config.yaml
n_layer: 12
d_mlp: 1536
vocab_size: 8192
norm_eps: 1e-05
parallel_block: false
beta1: 0.9
lr_head: 0.00649
train_tokens: 535100000
MLP neurons of a small language model. Each row is named by its layer, matrix (up: input weights) and neuron, and shows model dimensions 32-223. Each number is 128 + 24 x the weight over its row's rms, rounded and kept within 0 to 255. Numbers have three digits each.
After each neuron's rows, "fires in" lists the words (lower case) most often at its 100 highest values on Wikipedia text that the model never trained on.

L2.up852:125115130108138140169146114119094134099097156161114165119130089150147173148134171107128129113115114140128106173136163101123097151089122118138155173106107118145133160110171111125098096117160126142122125169091096149118135113120120140131133131125073130126134159130076161122117107112161142128212155180123140137141119157146095095131147123082123129092095134083126147082164075109108148112154127121114120142160130148179116172122129112111114134120107106087097097130120164123159149128137137127146088159123112101172162128132108144128137117167138135141110105167126133123196169130163158110
fires in: "suzuki", "she", "he", "an"

L8.up486:139155110134158117138127141131082137155112137115138104136154136126104099134091165147114146151125203127186123141177123162144137117122140141099140131126113160141149091135153160168174084125130084162144084121179092087095124138103164118117126138113144163112150125108125140161106115081088158123130137158144126107154117132102130091060142108095082145152151120132116163113162144141145139174133119109143136131114141135187151136158142132132118164089135083179133123154093129115132153141155137125110105103069115129164110150108079128119093128129068151144102107146101148135157118098088106078
fires in: "by", "with", "under", "at", "on"

L2.up455:132127139104120151108107148134083112146159099130119127094122140131158083091113103115131114138121093106160097141096174129104121113149129136139130160118128170135170123113108116138087139127137131139130136137139125126115106100204118158140159131119104120125122094131175130112170119181166126137096106101155080107133135139154142137140081114187096101157119157085115115147097132157093110105103114072108121132167125118152114118134081125104179138134119113109169143134130157145149149106120137107120145149122104150118140125137146130108141138141174128124134130132107129132130098150129137159
fires in: "also", "released"

L2.up539:119155107129150113136150082132129134086105101155128127116125115114123091124141123105120131147129120118087134172091147128116130116111104119129127109111133119106122109151107111151119106116121114096096082148134088135124117176096112145135129152141108129149180127159109163141204117139140136131169160169111086157115092122147144127131121112136109114128130105115140138094111121098090162179160157127141133124121125114109115153137109081106120145112178144149110109188145097112141163113145135140154109118101128123146120143114169149145129130080082121117123167117137122106091093133127130100
fires in: "so", "first", "most", "soils", "enough", "bogey"

L9.up227:118089143152135131091110165101146145129133129151140131168130067112124126159141146129120158133159191122139163178123163115135159089116161124131167117079138133145152100128142081172082118124119135168131143107099122107119116104118141134076156138142090143121078123125113155123172122142150114112150161105111149117113126174124067092132123134125095122111102149119134114156132127134161109135122145121145130169076159131137120136146142106110126121122121090120115153112179104119123203149167170137115129097089135107139139116161138117124142119153117115153147123147152165088164128099127126155
fires in: "as", "of", "became", "appointed", "was", "becoming"

L2.up116:119121128134106070140175161133139129112126113118178162141126093131164143104179110121117086097120164158099095149129152120119107139089099112137109125131128141153110130135125134150118077115160123131089141116051115123149131138168089141150110097152130136109156146132110143150137143147141154093118100168136096121137127164146118087114128127132150136139084121145143162079164079109146152133142128145133128118083146102176100153160151167132118109154109098115117170165143109119164131101133153186136108106145120106123146102146090140123165118139126143150114092124138144119133132164144159116
fires in: "december", "n", "which", "february", "october"

L8.up1372:108148159151136140153142146127108146148082146162130081118145142107151151114131123171130133135181092115156134161138149128140103105130089133129145114112093143126148137137096105096155147087156147160080120120140145144131112145128141132142133158135206152122120143150123132161165128155162135061128142138139076107126123141097100113125140097081108136121086135088111134126148183120140127116135145126120107124092069088152123125133136093080131125113117092150149141110143113100155140123124091118134100158102127117126122108138125099104134140123129135157145082182093115107085130147124089087
fires in: "a"

L2.up258:139135106147109129119115156111076151120137143151104121123133109155131162112137125122137082134115092122108141108126105117104146115124086094113111157132129147134161086091083142127095123122102122094119117105126077097118090146123136137108119148150094114102123097164137197082131172125078151092144119103127132119115134143152101183099115133137169142151124112113129107148124157114122120133146097139099119145101115085180089091086121149169099160120093161138115122095177109171127108092142133135104156141095098153142155152131124125105136130119092135164092088131128153112096127136161152079
fires in: "there", "it", "what", "times"

L9.up1464:121119127105141143143142141118166142112132127122107090134118179115120110111126092090154085151140151104186138129104131142158112126126087108124117155108116165159142098143101102124125144113123096108123139121155114144131167144122090178133155126130153136143099166100158106092136149107142130113160154129109115148088117107161163135121105105135107061114128099132122137123123119135116106145128144128123103174147183086129085181120140071118140163128178152120133114167117112118107104166094131137118119128107172164133132139099122154131103114099137163129108103159126096116093118150167121164
fires in: "first", "second", "one", "last"

L2.up1486:118109126165117116116127117115162114116098098128127114093176139113183146091125143056133102174099121156125164127120098137091121115114126119099137155120136159171099107136173133143072114147143106130086121185066125176129115125121124126116129104127115177117124171144156132111130117157159149115114120128144129085114136137121101071100120124125100155126128166128152132113107103124145173107054141107120131159144122128139132121168115087149144135146154117111159151138139141128090148144176145153176159125136126119091155169163117096153136104152137124149107139129130135084125133173128150158
fires in: "team", "racing", "motorsports", "stadium", "career"

L8.up864:132142138159133065125133135126047103111138122127120123120146080151124159138149119145104080140087130116099145137116118120139122122098144117102151131095115156149139081108145122144171153125079112126124129119158098102148135127148146109130131125124138146120125120146112145150114159163079159110099110156137123101143120141177121151079159177112128128129183124135113131132113129096086156157126097115086111112115196118179159182120163150145135144130168104140171153117125093157106166105150110132109102119090115132135123165150146127117126134080114098176074079137106160094138147117095102123
fires in: "in", "to", "for", "that", "by", "at"

L9.up18:089121132142119155141138132132131120090115106165147104153175171171186128091075160101136156098132168127142145164162163093126103101090136092108139125127105155106172150126155091140138139136122113148104113113166101093109126120125154147144152124179110172110061147089103136139132136126108097144191086121133122099145123144135125115111085133115123144138097161163132138112122084157110145156116119121137122097148104112147107132097086115132135097118157120106091138126136104146151133135142172072138157155137121124165111140133114154128106107130114145142129102130117131114152160162119143103
fires in: "a"

L3.up729:154127132154146126142135141102123093141113137145121144159145121141134128123113127171105060087144127148103112122127132142149113137124105110136159138152124128132156135122112112143180109139074116125106098084119112127120150119123125148122130145142107121102139160147129150142169167137069121129164169159091100130081131149146189151104129152102129082131161113126113079105149133141107122086146090150087131158154121131161161108079152087117104139149117165192146145117134109152152108124134131110160080147121088143169139148089120158118095127137102117153092084152144123100159137144162119090
fires in: "one", "what", "who", "every", "some"

L2.up802:126109110116179080134153144115118129092116084130121136101128122170145111100111102102101093135052119122122142101088092113136089116097164163128114097109132090158127134111124133085093056153098126127121168141060137151148119110120117135157150118148141128116106144147127155166145135140095141129139140122140148140112125170130113161127096130125119112107140131104165123108114095164148143120116102122104091123124096152158115123099096143109132134152164136136135139132124145132156155136167155118156118170136108143160167159133127088114154136111149123110098115188120151093149139130120151082
fires in: "united", "states", "s"

L8.up1209:101095138100142142161133145134163138083079111161144105125059133162163093126200135110112101110106130074152166100155174110137094106091097082168124142118110113114157096115105156118134146130143150135121117095183107127087124194141133161102148143133153125171125104098108169150171126155127152110134150120100095121105103157117124168135137155094151122137130144111147152133147125114132093170109096082105154176117098132157112108154156157084125145114148131134166132140120143137140130089129180090152120131121137152125122102090113113120108121128134119128150107127121094150163136100114108108
fires in: "an", "animal"

L2.up1478:104111174124200112154141123127106151124118136137162134135100164140117166099149155108139121134131140118153137147119125136106121158124111124107140174119126109139125097133128089086119114113143129142138084158133091135147082171141138126108134167140126135143102138102114126134152133132110110103111153181124135146124118121112151105134086164099139140105068165077106129124150144104092113127125148089128139142121114114102101137125117101142098142126135168118143115133129125173146114119118121138120116150165150103146174109094140145107115099169111130118133087112125064127069158140076127094
fires in: "march", "n", "october", "alumni", "may"

L2.up335:111097107120149123170107162129154157134132121096098155228112147135137137111126127080123074104138153144118174119141089125133120120113078077134137141114141119135130110135106133118106088165081142146107184113124142163163125102172117123136134127136160162133122180158107117114137124171118135140123147114176136109095113191131146137102099162101155127129146131164135132117128111152135129165078087151129082137134100133122135112135125118121109189139096128119181107150156127127142095136170150140164109125103098102148090139112119122101132151103074141142094096140135147087145112137105107137
fires in: "the", "his", "whose", "it"

L2.up1186:126081132116135107168136114115118151146113100121131132133163157140167134155137141111084141142081143158110116093125121134074142103095155100144128137128151118147108102198181116123091097146106137083064140086133118197146107131165125147131146132130111141136096174128174119155163143119136113135108103150134131151116105167143103117109126112135120127117155108157158119123100109160117156102137091142109092108142149133105135132132135113122125158142099108123103150129142131120081124151160150134168134116076135156102151148132126131115140121113081146120108142171130098106151140125148124128
fires in: "total", "career", "full", "utc", "team", "time"

L2.up174:102146143145130080138106178109097150077153145108099143105160096100114162101143144124120137090099172103105109117105133110137105150122146125161120116089180126111141102146134113143129073163079171134127142123128150101091122138113091131127147141127112153130112196117127100096123097110107159129177131166121130174104128159133174085127130110162167105112129156133122134130111137151113141097118133155110138139158111122121140114098130102117108163138139166129125120161128162120122116157160140102141095150141066122194126141159111092145173167124148153116099103110135152122154089143168159119
fires in: "who", "most", "s"

L8.up1315:098069169134122130141147131138161146152153158199154159162167139141154171145111120115115115131176102108087105166118101136086111153116116127098098118136125071112110145141148151119144122134136154140092124107092138180110108114132150120125141144141099118150170175131154091099136168128147093116134146136131145088101081148162107102124116100163126122156184151100135082120166109151114126142109123145142124115161126120111109146131104114121117131127098107126116182124125174108136155118113158124155159113122139160138075107132118113100118099133157118154104123182087106121140098074120155109
fires in: "100", "10", "12", "13", "11"

L2.up349:103123136100146134139118174142135105123130139155127177148141143181141141173123101098073112140123166102090144115135125100145111116109123128123186112098124117115179128112129143154160115092089109115067141099142135113157145114139101111115137093116110146107103174162147156134124221182137167129093124096163142094120149161127163167143117147104135124132116088102125128162182098175143156135120099137102110171093101096176103157123136139101141130115122096110115150116114147103165117125136169124133121126136141117136146143145093138087130143083145134149090086176177130111167106136129069110
fires in: "national", "s", "american", "us", "australian", "the"

L2.up1205:145118141158128109148128138119130096103100123110085152126160130130140139106128121116157134153103137131132141097146106149084119118126144077124124103131176161152102137114140151135108125153123139119140132159136098172142138133095109142111131107136100165143107117117178153128138087144145137152115142140114137117078147160144157083098066122146173136098118166128144133125106101125158088134101156134117135135122152102134124140111098146117147206083174141156083136154108140139127101187109129138185179124135129156158136119117134110140162065123113111112127066081100116145108117153115139105
fires in: "games", "played", "score", "stadium", "play"

L3.up489:075099131118136121147137126137152114088131162098133150113116094127175101134143133144122151166118082130118091115149142140105113154110113144141104108117118093137095128149167146135118126123138128074080114118105111153122148142124128168105106128108165114148151159101160131079189123141114143092137157181091124153092160136088178098145068124155110146160135132138131138129082147151101142149114154138148091134167099116136126146163102119119138150121132163107079106116109132076172139118138144125154108108125125117109142106090133154145179072070147101169098130130138116134108120127134138161
fires in: "first", "second"

L8.up1032:107149137121169120119138167108097121144097141149116079162116131135145118084122142132099110154141132081145186158109162119157136070108135191135103123151113087128120148166111121162173088119100140150105139124141109105126068154196110144114124102129119166120089141101084140141152094137128163099171154157086122116114146147127118106117114120129109140070098145111084107123136115136121112134098104100105126133120098128171151153095122079111126144069132178165120122122116117124152110171162132141149125167102122151128147127117141134138137160133129151116154119144095144121106120163130164099
fires in: "a", "well", "sympathetic", "an"

L3.up1439:146134138148190093151147123103086134130123118118142132155103125167120132118142130116148086119113151106089134112115159148133142157114129107112132182110113126149130090112127130159133141135140092119162091098127146065121147129146138121112109124130133120127134123083136131111137139124152134106081158149137112113100110132164146109106128186134196101140092134106108119095185092091076126107118132094110149132106131142168141121134131156136113145092201170195104150137128141159124141130135098158123160119138110082158090144144115144099124102141041105145148079146123106115149109130137131106
fires in: "may", "march", "october"

L3.up1412:116075138125123100143152136121083136101091122122147149178122130187135135118141126082113121117105157114132143136124141128146143122112112099137152152136138132154125112143153127130147156133128125100092113104157141155158144163161093110123132145141159140141121145158099125114128134169101178091095143172162108094107118169132144107133117182124165134136106201071096148145156125130131117067061100117134149136101133151136094142099176126139080181153096097141164132122120142174153106146154122115136099158142139131126102097117107119122100127143097167142117132177131122133132130160114124123
fires in: "in", "on", "may", "january", "march"

L8.up794:144094111136157162148141139128109136124133138106137084154114146170115133115120123132157121098159168110079085155115088108138140095124143113136130149121112128140154139171102146140103126142090102153060160097150115145135117121157129116104123129175165174100159107116084136153116144118160119113131138114098121095090149137140132087133075137079135098107085136147164055125126157121120116182130132085114105121095101095136113100110144086082109149151102131146154124137133181148108109156134116200117107120096082150133119112142130119135081118164139116180106117163110089137138154157109159102
fires in: "a"

L8.up1313:119110106082133144149120113136134121160101099138112077121161149142135139141163136124128119139129148102126121115172130158077126109124127150108148093154143119154139092126116132094137116112154126181129102117134118129109095144136116143167139088120115169165153141140119121098132157129131135116144121135115161133125117120160121114114122068080111136085141110128125118159130124145114071141089135136104096139140135124165102108146140113123157177110121153136125188137138124138139112149124107143103148114096145178138081172135139131121161154127085133146094103153142175110159144154107078120
fires in: "the", "would", "to", "will", "could", "and"

L3.up889:109113122114135103131148097147149165142125092142137105087125158109145171121094150108146128121127144132102106132100200146163127101122128127155133124095171112147095128103115160167114138149136160128082117136183123112105137145089108106105126087107125161110139116166137152089174109096111145124172135157117144119076121102134103089131113109125163119134088111102153116119097097121148127132132133100145076130133154139160121165130109152127210107144125156124103095150122129117098178136130134139158114113128098125149131130164129157133115113186161120154125121187129129143149108151141182133
fires in: "series", "game", "video", "film", "episode"

L2.up1304:107115169107136102121128146129083135111135155142116175109137136126127129140147131116113144139129161101095108158141087137121113141126107154126129193101182146111133100114135101147067105139117107138101130147121099088102116139180114164111115146129087131128153130111107141098204184150155141102131152147123153127119152118115163139122102104141074151120154094136121110141122105140119143160120127113107145149144163117129107120167094130103158124120117098120107129106146125119145147143116112124125120129138104128161127121151129147130141098095125113141067091128178104148101109117129130167
fires in: "also", "always", "generally", "again"

L2.up645:154103120131130150149140127108132158123067079092124159107159107132143173086104107140115124155110114133095141122138090129110101083119147128100158075147170168162109140125104103131114111137158162096128114135111161073123153140133101130140124106130111131128093106097177145142119126117119146158079149137152116131123136120111130088087080107150144165130153191124141142139150134164129116095148147120111116131086134144098129101126099140133124172123132171163087169114163140140094134141130103140166165130142122132143133119131114076145100125135106155128141136134123129127137089150111156086
fires in: "game", "games", "division", "football", "stadium", "field"

L2.up1432:101077133143143105102104128136112133121114139128080131178176139163157111143115185092124112136148146145120131100137106130091133126131110109126171162107150125119136094159120137136154124131092090142107135117141125148145074173178124132137116165151150113123124160139103117133152126154123161134148120157102161124086098137122153102087151110123187089161133125101131109112123149107095132111081095135085087125138125123172126136117151155129136162132080139118127117117189144164187109114115109161125148130133125202129138121109145156086142109104130115126091074166142125135140112147119093141
fires in: "they", "can", "would", "t", "could", "may"

L2.up541:131093137178158107105142186129143093118094104102119122129104106129176167097106187126111139136116123163152139141113136115139112118100107111149131095120144176135140120141127091144097096130122135092107170134097135138126125142127098107132109119136126152113117142150094126105185105121155148103088144153142128125126110180188093129126113173109148091117112122135120090115118094140136157147109077138137131145152128102125117115095122143110123150170092126129112087161107145112129107173148163138171128144130097102144166126117123082091145134146127170133092138135145118138125110134156174109
fires in: "career", "medal", "season", "history", "biography", "competition"

L9.up123:107153148138117116186130137098147099114108159110153099157130126160159112134151108139147142143117125114137112141173087168093139126147115143140123135071115108123155114180116154097158145143167116117096141104162146159148086178123151125150117160152142132106118104113120107134122139132133160130155134141067101153120148122119137123136124105118088118150103143140167115091113150130121100130116129148144140117083104099155100102128113150095141164149117086128127119138117113126130106119077153118136159150108102139120123114150130124155119087099147097134102083147148128142063142145143110124
fires in: "a"

L9.up1167:138100127116165123154147122122116129112107134161149143110150136084102107125166104110135081140114100129108166149160161125156144059110142150147141156148096115190089094142125136166100141093145119112143148114161116126129119113134110138131150140114138166132105105091152155095130122156130115130140186154126106146107171152139117100153129124120072133108123151101125144109106076132131141148074121091123157183097164101119119140114156161123144181113140111158139156163141111148104148125157118114132124059154108125115084155098112091119145054081104141119137137141114114124134085131118145112
fires in: "october", "january", "february", "june", "april"

L3.up1103:159113126066122136127133151123159145128142093173127153106144152127138151113140143064132109122109170140086100145106159159117124123112110120146129141100085119106166141127120133177111113138136121145164094047136097132134118106140117145112143137130104151130146159134115128092138106132123111091123106140130131136099097132137147147134105125133144145114130167160141158124154130141072123152117120120122095144112132125131092145104139116153130115139131091122194091180128147117164146165165156103139111097106153109104138126133126115108104152125122169172127125127130103117114097151123123113
fires in: "her", "his", "their"

L8.up1034:099117142158148137170152110123113128089127121184113125155183145179166096131092118103140140112143158121131120151117109111104089101130158118126151130129104136147111114156107131113196147122132118153150152088155134097118143133125100149160129112121148193125137100135083119127140096112166122111147129132070136135132111107137120102101149087150113130114173102130084053126123143091093112162120098069131128125114145148123129114090128169098147125097105112144108140177124134147144130124120149149125132156099077136122104118176099130107110137080080164124120118140155140096153072135123103137
fires in: "to", "for", "would", "will"

L2.up1470:132090114119135108140111150129123131144065084074129167093126119113158106134115111130116107113106130138093131175100147130097078098139148164121110142127162140134095094101142106150126099144110124124143151128152129162137093187125128137097124114133093130129108114112148140135150148134115122167096133107173144142116129134137104090101073120195099154111117195094138146145147132150150105097063121092112130154128092132113133127171157144153164168100172101146111153140171157155167126138149102149135130121131135104118109100108151114128109154100098136119165129126119125138115097103073087115
fires in: "january", "february", "early", "later", "american", "april"

L3.up85:126081154098156123169115166126120120105119117131120169135131090163163093121123127099127126088122174110124137142081164145133109145122154051121127168098119108096097103129123129151118132120116115154108136118148133132151137155115146137158113155123117147114160119153118141139188099138121139115187122104129115131137101120110112112122140118132096139138130157094100121137128171100101103118125100096126113179133117134146113149145154144072109178136112096129125109155140125158155154077131153140138111138092070137144143095155139137150095114090104123141138124129143123143137114099129097072
fires in: "he", "she"

L3.up1135:131088124130194128098116149115143153137147124173102100104126112110128135127152102157131152174130082130142165129139128196139134138133119155110145137147108107159143124153139114124134111155111124064163130130090102086093147129118137131136105125130164104155116101065127117085152163120099125080137175142115123111103162100146108168123102124100104115137123116141135128120130126114126165156134137140123072123136147104115152133106116085106117126108142111194099168114146109125134132153136150111107162148112181108141135145119115107134136166147087134124140136118142116127124115148086147101
fires in: "east", "west", "southern", "south", "southwest", "eastern"

L2.up212:125114108103122131130154145112185113162095143152053129177157131129156116114114114140165107121112117120110124127153125123119114125123110155114120153130159118141115151110072135146138136133133148136157125079133116153093107119132123128095138150152107146100137113142132151120156116097160133136181141150141119132083132129121111159117152114181147150140139142155197130156112122112137108086105134115082094137135145127055153120105098146078144088142110129125129099145112121137114178118129110146136152142171137102126115132099158107125136122161156117138099123139125144128135126097119155150
fires in: "series", "show", "stage", "streaming", "make", "opening"

L2.up43:118117137134144108169159106124166098122140120167078128155146139108121161164172123110119095142119097134148148155120139112077115128106130148120184170150146139152130153135101110173147119139137135107099124107140147142144114130137078140152146122124106177148131162132114125159161134150128152145131158122096172099113145145123089124115099129122129135088153149147133119119118119149163105126117135133094126095066133118070145157158135121127150112105135120111125137142131141097109126134159146164097166145104142119095144120129108127107109105144087161108145113139132140087143117134081101135
fires in: "the"

L8.up363:109150155109124102132112173133134136116130120141107118135162157133183138112114140074105146120151167102160143115133146117146073109110100112142143120150108188149092080140124116140133103109122146141132109086153106109116101158141136138113130140125123129146113137142104127131138139154151141064117138099167135161153119200112112148113151130093109131083148132098098191124147126148117083096127076131145144144109093110136101146124166117150140115118146085098140101166130150138158181151166125119114162115120140119121080089115077135085111132116115123167090104136160132148128119098075111123
fires in: "his", "an", "s"

L8.up412:126149144133163138115127132113156153103134129182169098139133141107157083166145096096121130087163153093172125147091185121151151150132123138157163133114144129128132115163099127123133107137118140127158131115137135131147135126126122137097123145115127155098086133121101163110133101118078115115119150129122107119164147120148078151131142110069112108110139088105128180139120159089127191145068115123111140159119106134141157113146184102121156133115133083153175117148141090127131135146143156147144144076113103149156073104124101125115086118079081122115148132120171128110166130095097110069
fires in: "to", "as", "from", "into", "became"

L8.up655:107151156130108104118137127129096146145127121136096120132142106094142129167122107103031089104131155118136131114115100120147138121088197127119171121118136178145142106142134149129103091122086080131123085121152122121124123122131085139131144141147155137118079133126142165115106160079137121169154127129134134145150142112118166147095146087146099102117114102123127113111133112160130146123122102140133164172093113145160147123140163155107099149141127142113144172122120150095110144162166176133138102100077128142163090128147157115153128161100122166126119104133139087107115117137132093111
fires in: "more", "very", "too", "supposed", "not", "most"

L3.up166:139140124158143138123146098122088144125127155122077121119132086127142131185135119138093093172142041140099135116146115165100124085138107120091138159136171138132162129130092138153115148163125089119102110104129112123157109113142132145122138160126122125099132134121147183102170214128122116146151145139070106101112129101131101181097112142157147146119115100103168091136088089113137125117107107098113124139114137118136118111132122154132145089120111162106114153096155100154132118106144151141101140127141118166129109134150147133105133067107132114148063049133130155130137144159130123097
fires in: "it", "there"

L3.up398:159134109103194075123151166103150152127184100120093126152137097114112124117135144104122094168120121148121146132070070150116133137111122094139124149108158128149131135125149109127076068168100147075119167112084124091150095128122124119134135134126107129139119142150133140136158158120101107136079168097115130123090129141147092128128097159115118099094147135134147135130159099157182147136140137102134130119115141127120113131111137117099132134137135092170166149122119160135128162139151130131159144141093115154140114127142097123129155127131090139111169143151150120102096145161126144111
fires in: "south", "north", "central", "east", "southwest", "northwest"

L9.up875:138119203127148106155133091119107110133165122115110121147183146172110131129156117122115145111122167120161111126150087138094158102109163145150138094145132136142141118158146111143125119152095116120106131157079160163117064123098118131143136117164108133123114121104095083112173145175142151103106139146136094126136135121112131147115140130139104117132109122134112083132109156154113096112138134100109131101137170106150156138102119151126130197102119148131118146162141162113163129126111120137109155132121155139150116112099095157096176163085113144109114084135166092101113142126085073168
fires in: "would", "to", "will", "not", "could", "may"

L2.up797:136113100119167107137142156113118122095121119093098154128164094118143119142135110113113110157122189148107139103138152146139099139120159081126137144089127101144084132093155144126106119125110111162116090135119156119101146141115111125085138161133153134129166163126109144112179096102193123120194168169116123148067103153133108108141113119135175097102132170060150127128107107098131174159118150103106129094082129128164119113182131157101124145148111126124114091127098170127112187111134136127147143120132067109126144134148107150110146134114130154185138147146138114125140132198171143121
fires in: "she", "he", "vice", "sheikh"

L2.up1064:121111111150123117117109158119149117166093146134110178129158130108142163152182138112124092124117126139165111148127148113151093124110096108125146109126180134141110127121119105124107094173106097117130121129141089164101137125114091148162144095142108145122101167122129134095104118136169135110149124116127155113075147154138107140138115162099156134097118153139140113123125118140138108136100122102118153107160116133079148148110124147156142100110111145133143121156143110076153096143150149109132136114125167110143138132116123111126138086142122149124125106114135170119157134175094126133
fires in: "the", "final", "this", "time"

L2.up286:151109140120114134120122164140151077131124147140073147169122126093164097170115125098093047138123141115163174138151088104120122122131084113118159134128159144140143111095113080134121112140064144130096134126112132122110126103161129137142117122142105154114110143158151159090143156158115125105139125101080154117101151187134129171118124166112113124140140131145123128165134102179147129138085104154118136158116081129149184131153147137131103112097115139132129120132130116103147120141138166149134114136087141119161107142141116098116095123097115118148107060117155117095157111169154068145
fires in: "the", "this", "their"

L3.up595:097160116144121118157160152121145144073121131140157112151120149148165184086180157129113111151114147144110129169137143139094133108103128127143122127125102143145122103162168122127140098125178128150114084094102106118158155148171111121128119134142177150089141106083159160103127131131131140122089156124093092120143101115125147095141129167127158134118071158091103113130168133108101083143125119125133135154101112084086135139112112113134172119137124164157106136105130110160109100107143155159121126135151128101102121156122111140084119118149111154136131140142155100123092148167051149112
fires in: "march", "august", "april", "december", "june", "october"

L2.up899:121140125124139106145128110130119117127127122161116134097104085119173124157119162146123112119094096123085105130139146151090129096150097112123173134115142095132100120100138094139093142122162162087164144086069121154094125133143117161137151137124103121116160132145147119130121151107161169141186081150086093168101168135141171086152119130173142136170101146169146117126083105095077133099091135086104086116119123149089157112112094132085167131172130142126143134135155126150083166159135097127140103152138106105117106147129102087129170147145131123175113159119118168132184078127143086090
fires in: "series", "film", "show", "festival", "museum", "coins"

L2.up51:127091117127136142130117124123127116132102091111116134148136076149084117166146084137113132154137135119122147083119135123118106128123133091113147109137124126152127140150118137161121126149125118135142143134164081125113135194140114104106149151138069128150103135106127158143160114116102137119119164141118135146108126161124085142133086092159086138094135140124124135127140118120156092137121150138051139105061161108097184132150126122136167161102132106171097150149129158113139141144130128120127169100144128127107109099151115150144114099135092121073165126110142098110113123098144146097
fires in: "football", "top", "play", "undisputed", "played", "2nd"

L2.up739:132104145122141151119130099149130133135097109154072149135151092135159110116128098089136116145137121136134161130129181145118093102130077126114154111126143113152170122136121103112078145135127179078134129125103105124131152134084087151123126118105158113140102131173159150116171147113150148120170137135143136117078128162176132178135094108161144108136137116106145172143150070146122096124128120105107149115174147138135118148111177142099147131111122131129109138134137105122113152105109145156142139122122179133110153109147114118139139077054106086121115102101118133130139118161142169142
fires in: "first", "second", "third"

L3.up112:124127105128141099123152159116156115109129121137093111085104046139159126120105131107123154133074143133136132131118101135101141139113132112117105081123164117142137126120145117098093089180144166111127134145112155128127113157134124105128152153115118155140104113165199110113143102111152149128123142080126080161149122124148096117091100154145127139105148139114130092145112112101123155136051133090106123136114142126124131112138139156104104220099123170127113121125101142140130174176141152156143132127117085115150111175136123059128187139079148186100110147160142100110121113177110114108
fires in: "school", "career", "medal", "university", "student", "academic"

L9.up686:075099112108114135123124117131176183125141117164184103115127129134130117130141107099107106091141104100105120113196140125086149116107134154106152110139111141145198097170117147116131151186126126140141107087161112121148129131127136149084128124158126164156141145146114129146142146148144115099124121084101153131110137165139125132103145096146130104127146079098114156157155126135166089098107134120107100153104155120132120108073135104094172103111124139125108127144148171143126147148180122145137126105094129182127076096099129109110157094107111163124140096143142111148110134101131126121
fires in: "s", "a", "was", "as", "is", "any"

L8.up834:094101137135143068143128122118165137111135154139124102145128160118157173160128136108138156131127128107127100145124152120075098107141062113121124122102125093135118100126124151111150135145120143104133128091140113157075149176124128138158112156091119154146152178112116133107105133160133106111134151162118101122138114101105092139114110124151110121095114118161141127132191123111108136160134153169126119183138117087114150124103162092124150176118130120151134140104115117145133164116111116137140130084084154148191075113090146100071134134095161118126122146156088144117171096072086150136
fires in: "10", "0", "100"

L8.up985:089079109117108129137124155128120121098092091143078107133144126130153128102111103123124097113123130131116167144103115156100135132119162122073144131102137156156100102117137130090194076115127113122109082143172108139123116117143129127167125130123110163141142101137152134125172141151140092122181129110125148154110164109115099147128122130132110128159132152103137104155121130152140111145113059111091138177093114089134109120138123115119080158131097115092172155104157155153120162120114143139097112128129145149152146112109116140155138137149119173150116114104120115104122162171106136111
fires in: "and", "of", "or", "for", "the"